config.yaml
num_attention_heads: 9
num_key_value_heads: 9
hidden_act: "gelu"
rope_fraction: 1.0
attn_scale: 0.125
tie_word_embeddings: true
init_std_qkv: 0.0143
init_std_up: 0.0143
beta2: 0.99
max_grad_norm: 1.0
warmup_steps: 482
batch_tokens: 65536
max_seq_len: 512
dataset: "wikipedia_en"
MLP neurons of a small language model. Each row is named by its layer, matrix (up: input weights) and neuron, and shows model dimensions 192-287. Each number is 500 + 50 x the weight over its row's rms, rounded and kept within 0 to 999. Numbers have three digits each.
A block is one neuron, or neurons of one layer that tend to fire together. After each block is what it responds to, as a language model described it from the Wikipedia text at the highest values.

L6.up88:535417470541549544561506461495509467519467534382433508557614474454488497519477372549471462497485433485525491455524514508423431476460546486543498485532532469464493543523526476530474485561520557529564468424511421553484470529443537544486478504493518473507491523442501485420451517441407534552
L6.up124:607465446523424543444461608438459482546547595502521496523559506544518483445593469552497457487504513410507386547520446540567534439498504491496444516473557376504500494417474526520511465492477562467455500447476487432575440476421514476485455444531549414470516498465532566462525472458438475532
L6.up298:511492623533466435540476506505441606463430457528505554569473478491565540523532520483529569527553512557484526524502463355464468451552496505530557574399526525533536553516435494507499388480491483506511536488538427507402502499487570446531521498503493522526431423496458538512418460493501399532
L6.up376:503472557526557487493510488532412438463510514334478413489462501490526536484538492530452539556423437560482594481569417555457480504527468449607514529551564476474557608516523552444499575537470523474526494491509373578460525480465559479535493522625466418547500577367468613544448598478477452549
L6.up483:467510559498482455491522485541428560516485633494527547498575427468450523454564469480555621470571402467450454507525398461378496497533541544511510541414526537466461550525515554390515491481541524507639540477431484518488599492479550481552471477433337521515527483435484595451396425479484449458
L6.up1308:530423491585505559471428537509430579540536472535498395489514550528590551488571447452518520425476418477482447444537643653520464520554537574508511514451532474449401455482574491527373470449553423393468517493536460468409555524479469500543619568477494478471485422506552481500513519553462459517
L6.up1431:467387488519543450538479506540569502551480518552448483540436506502424623562493518555529424517621552561514505519496430490514455495499524437522503568463572398472505567533472534501528452467473522460543542491474508555542484537489569493575536452548543540534490500444533546494478476506491502499
L6.up1505:516473496589524514465483437450473455641551479498526531486507593436494485590559541505462466568471526547515460423532597473475484538496524483531485478484531488520593552466525476512493508453631519480516661490508525448520543497565614500413545627567522539547500381477501478511623491522543454496
Description: The word of right after a quantifier or number (many of, both of, one of, some of, neither of), plus scattered mid-word fragments like ba, sc, pl.

L6.up13:541446496558540506465516644513476455599474533527528404487514489483547502591462530532557515506502501483536544499507498522399516477519414459574487400447413522518539449479491543587483442518527390390378605545485459527505514539529583584580564484531518452533543520511482435451498513517453484406
L6.up35:484586463442472497504450502437556406463504560441514474516497500462499504481490417582543461491545496453452600577441490406466516439502525511511482445554469565535516504563470449585514506502506509484494521438536562537468511428562511531459488499531495449507529539557524547477557578553531490467
L6.up271:553499480465476498486516542459594477541497544472560437467506447421463526516548503602491472489453555502409550575444421446487519523515493475592472402507508530536573435607563477492568506489520472464508444474496534609530526535646482565571481534520485442523485522503464518526459543531590523436
L6.up291:495474450493498487536476547458512496561490496470509496422530484423488579473531481522524496507435513470463502494491463450448533529505481430567550436548518598606519525504612521530617556470599457466542439514463464636524490534570448540503565653524519457508548550596430525568504482482525482513
L6.up307:538488536490480490404533437517507495551562593438494460539501515445506607412458547438473513554528502443449445648439457450487547515539503501430472498485488528508559439483552496514609500505496453474478531473563472613502546531476533496506548545491436526520459506494512516449556521445543465542
L6.up312:528455583504488479435543455453575480482552537471550476477517504516537572501500494493532536398482467458506462554413454459457423537504458558426601439536437496490567563518589515623525525423421422489572543592463450589512503569532497539504568519527475452565511484548472453442557474517512492500
L6.up371:547455502552504521516486531488543523450547520489533430451512476444405461495494534390510393536558452500461472594552498555540530472524491616546500492432409546437502507507510495500568533592543541559442525496497450418519505468524569556537508506536544524572604486554474521500476566467511516487
L6.up1322:465485485552467480464544480497469528547472554474504529497488465363515554528525503511494650478497480463515535543526449385458502540441453491496497472491581514478509545643478493504514509540538516447471458605546472480537589487472490595462532477459582495480516480466470452454515454486473535495
Description: Pipe separators in empty cells on summary rows of wiki tables, like "Democratic hold | |" or "Total votes | |"; weaker on mid-word pieces (Milwauke-e, reign-ed).

L5.up1517:516426559501405594589518487450526614480498527523438492451527521496441439513462488474521566490449528455380453476558564483510518473494478455537432523475527465492414518507559578498551523511568430531552484523517493475440500447539537465485456563437507596603513538407441512500493469492460445534
Description: Double line breaks in Wikipedia articles, strongest right after a == section heading == (Genetics, Reception), weaker after a paragraph's closing period.

L5.up959:572439552490547378473454429397533448504516445535468557404427440489498493473453516463512596531510427443477482592523378567529465543517381504531535591541539573548527516462559508558457416525429551458490441481408412511486485546579537443470479434539415550489464583467555514520565464449542457510
Description: Inner word-piece tokens, mainly yp in typical, typography and Typst, also asc in mascots and sc in telescope; weaker on relatives such as who or that after a noun.

L6.up257:448444470644523486512497517462543475447496532467449625532527452505514464502634389408532493410442432459488458503511458525509568401555441503523472569503437428536434462486522489447548574544509534493461477531449529513442545487449515424531464453513531529555445521409490455505551537444489425423
L6.up461:525388476606480575481545554456569491470566526450510545544573439486511488485612528509502556487451432462419427448531452433555501397544482479527479610535477493494378503452552531466524532570511560483516509501422510480486482490475524399539471506470440454573485524421519540506550592418438487492
L6.up623:498530502512489514500574470500517563482451482544406523498568524562553520497515481388532680537435544463517464494582419547459521470418530482556498485526493523440509515422505515533564454486580405508508501530496454460514493520480498452538514496463514567587469512468461611582497544408520500511
L6.up632:567474502561501467532519464446485481456574509561464538512565442527520521522560541505525529432499434435445486532507392517474523392539528502495561490515373503500466571529552410460495496461551456477538441491534520538437516499380507498475498494500422475625509488462521452513461547390388430487
L6.up720:580527441517476486516511447467525435549474528543509527530466486539498476571495501473534560426489513433501511512449428450504429502575528465539550547538474648451435486495420562437498498571469519464446514470402485525540438492497564535504519488492489484634475520498425502472476620387494417484
L6.up1213:472428551635577515411582533409506535486539591418474513502513508472531540518505560555500515512441399492438455430544451491520463511516514519453462542551502467390406514466521496627595432578537483459487492431527421501498552481484494450519530500508479443511518563483478486511476580479392510538
L6.up1276:469447529590511463444517435507517514514541505605455409552499564506411532569569565549546486453462433439534500468440485455537451475465511557467536526436395501593547609477481487590560456601648488618508520567519479450421540418410546488534421493553426418518565559403430492406472532458576527458
L6.up1681:456538576573461559483515472445533542517552536493512504551463486483509540469574544513466471455539374528480461541551421498549550451470540522540554562461454604561508464466546444462474587458534449479473468572505535439505468487372514519493579504621532451581447519341533463540430529414497510384
Description: Fires on the digit 0 as a score or count in sports tables and match results, and on blank-line paragraph breaks after sentences.

L5.up1161:507467578512459513475551405499488506596511499467350546480425564490480492471566473585568533456479503489505476453528463545506484509539534513459464472494471543496507567432470471448435456622587517472551403465464532584466523538475490479441459557581508384524571565439546433584520547535475453441
Description: Middle fragments of partly spelled words whose ending is predictable (gu in rogue, rand in Grand Slam, cel in bracelet, nan in lieutenant), plus pipe separators in wiki tables.

L5.up696:483534456516457515544484517586406491447485492501502527516546490523605487460530362520557535510420475468533542527481476474446568509499502538562541474510560498415444547449457495460427512437589563556542447463481493562536507406519521492597426530550499536480573444356477503523403604468467419515
Description: Mostly "of" after quantifiers or "as" (neither of, all of, as of) and middle fragments of longer words (contin-u-um, Ass-imi-lative, states-man-ship).

L10.up111:558448463580502504621452473469485596528433563438480528560506553617478510591571395470457529521459507452455505543586560451575465481518406553473493603516483523449554606498448463467482457554505418450482465548460495525500599500512559394497486483474511433481474427506540464465524553460400386507
L10.up330:504478425495528495479550434480441565550515525495542491496547480584524554557499532527458542537492481489472452473538448460571444444473528447543612512500509577514525468520532425531521491416567442486538512423491556442579503567460497541550572530451496376503458451508524580545499556496461506486
L10.up688:521505468521477514532421463400518604480538477595512497495482416493428518548521446512524476517441434426540425558568528562506533468475467541605533527532463505512515586470510546529501492411571518441539550434472512449439604462462536418526467564498401520502453449454568511509572585436440508476
L10.up732:425481456550439477480481554496447504557493520567465381532467529537581490542579471402504531584556412608441431502464514569473539385524497528451391610466524523460513575508544494393558522446484555485529393459532525541510563510507518472446533504530467476491501475462477483490505599469518481444
L10.up1198:569516505540432475543497576481553536493555556554497606490555524516434512465578458456495581558490380556443464509503445595527424544428491411626408552396451552494466517567540496470550559461503501521470472522536524493398542465474486397564528531510495484508441522458485513499554626424505506497
L10.up1539:510499507524534502536446464471550579471542504464551474505494505487330562517494455428488489475420495519582478535442510524537530569488459461568411537542439555545595500499502504490458343477565599464473499488480474463506592518492577471465489564484465533534538448481490604543482463537470519511
L10.up1633:582459530582528592444506511508538517538478530499467483538533440512577447589551442444556479537529454409419465559497474601492550499513568626477540531472435527544470512593478452520463454511447524549565522406477486513521463556564505437515410523570505477497481486513579406420493550319425476479
L10.up1707:593521474425514537508521538542585453440520478504517515351592490508448488465488514549503448516386444517491432431573515534523520444509504470626442600576456442464441506553469529522519551388455520456472459444501533549516489470422505398474493522561465556465488430442484564442539564468444447461
Description: The first = of a wiki-style section heading at the start of a line after a blank line, as in ==Early life==, ==Release==, ==Genetics==.

L10.up155:543438446513565589421502538405440521552534553482529581512434570541511487523644487449465470523513464568479516546548540340570438544530405430506457504455519581586445567443446460454487466493484501488504529466523480478527487483407565543478546511555526540479386484502402503508500579457552447497
L10.up611:540430437591461551531476514469575589538612588470580544536523538496507554477627486466488568535420444458416468443531481478562542433548421430491403538461447567424460524411499519475451561497484505471500536437526485508491540512453538467445484565510452478514509514423486518513553584446463517492
L10.up638:560389423508405554498543559545557558553553480510509522519538536525491586456571455458496566495396476425349489467534505498523476507486399523490442542411467467538424552434469499486539492476523423554514524565499456500504594523403546477481509487469506519491520510439493512411511596352520460471
L10.up941:463433550549509467557490502384506536504638545470513469512539582538507550420537454437475447520477537488504486456434480608512548484472479509548463517462493545546464571456537491472520473469501474445487529433530507431504552552530511511466538513500526411519366540488571496477509624399504464533
L10.up1055:575410450543463585528443413483468472559551483498485574641519457437432523476558480493494502450470522406527463468566539489532428422518463525498411543485500548414518551486433499395505410510461453567555486529544523450538619406464512472524472555478463484533444477458491522513556551414452509500
L10.up1136:532478458552470569545465440491517509536494576554548536529531436520547525456638448518523554567483424492403429482494468480588478470473381515500424571495473522377486585458497503508558502484492457500538567517509512374459629472423513432471539510518520454468411476444500565449523526374513405561
L10.up1152:558454425499449490536459570515541501535609470439516543530522505588488558466653460462468550498417424432451450433515507486554513462475422481584488522421436533517488554435562488437521581516452458498510528484524486516537597517442537440448472586521523476488434489463529518431496592369546451543
L10.up1616:536461489555483507547512482406549531422513525437488544407469491525403589487487410471497536504398502478407484478518420519413501455506550419593513556518430521407517545487467539458510499514490519450525412482550424427531572429429566435489569500506511554585421562462614505590466549488503443583
Description: First "=" of a "==Heading==" section marker after a paragraph break, as in "==Early life==" or "==Club career==", plus some bare paragraph breaks.

L6.up368:542457502471490525524476525521494439570549492497557385447441409495471478499536475620518466483428522509459556560554453529401541585508518517541617484427454733573552472627531514534513543467463431438423529459509466475595567500561513557587472458479488505540526528558474514625544430418452597493
L6.up675:552522525564509503558502560491491565542499518532510446412482488493517471457400508525544574540514526419378482648564446465393492439529519569497505465504485535481524478549453520526589561441511428400563424492507547496488587547572548504511494547434560374494453438494587482413519539458532496449
L6.up716:565483500529495588486566453409500521510456523464533445502530477579546534467587522509542514465497428521554532551541534493549477556435513492452494484575443485562415563540466518587526451554487542606505551533458442552542499433497564510551471488545445539542562534477561504489598495482454468465
L6.up757:616506455550491465534533599473417475521463450529535483529484525465469529519502450556537539465498512527547567498583433565409392476549430422553646432492525467638541456554571576605479475485538407464527697487499489511563443545520535491479450563489535423503541480499494491578452470539529471392
L6.up840:551485441517478494546437493525407415439451546504491481407474471391540440467446445638503621485568550526444530497532475465382522570547501484547638507546428611528574511558540543550515539463467480514473476543441497570508610550567551482462593528446556438458556543491487484484513464434438470501
L6.up1162:546537517429533570552519531542475532524521470556490504524480463606513432500435506597533542536555603527484553500531448541472525489495475440463570511505507543565531493542512516452481469466375385489504468562498488583555460644492648490475505443461504477443447489536471513606455488504442521534
L6.up1254:477554450534486510509533529486453492502503488413451478532481487458462428546431485605573621531596494506525543568600472499466538423657473590557531469445531563522524448610472492501464506543602521458393441525518572409562492505563554501492417493448583502480429434487578579554438470493515526470
L6.up1494:482459421503490472521542522575557405437511490446506490649470490545453563481583501538532539484466442514499517493520541585525518496461471513543507627453483440506514523484427548598504446459570403508547411617500368512578570482490557469502574450469490383492525548474447552426503493485508509369
Description: Opening parenthesis after a row label in tables and infoboxes, e.g. Swiss Albums (, °C (°F), Summer (DST); also scattered mid-word pieces like th-ous-ands.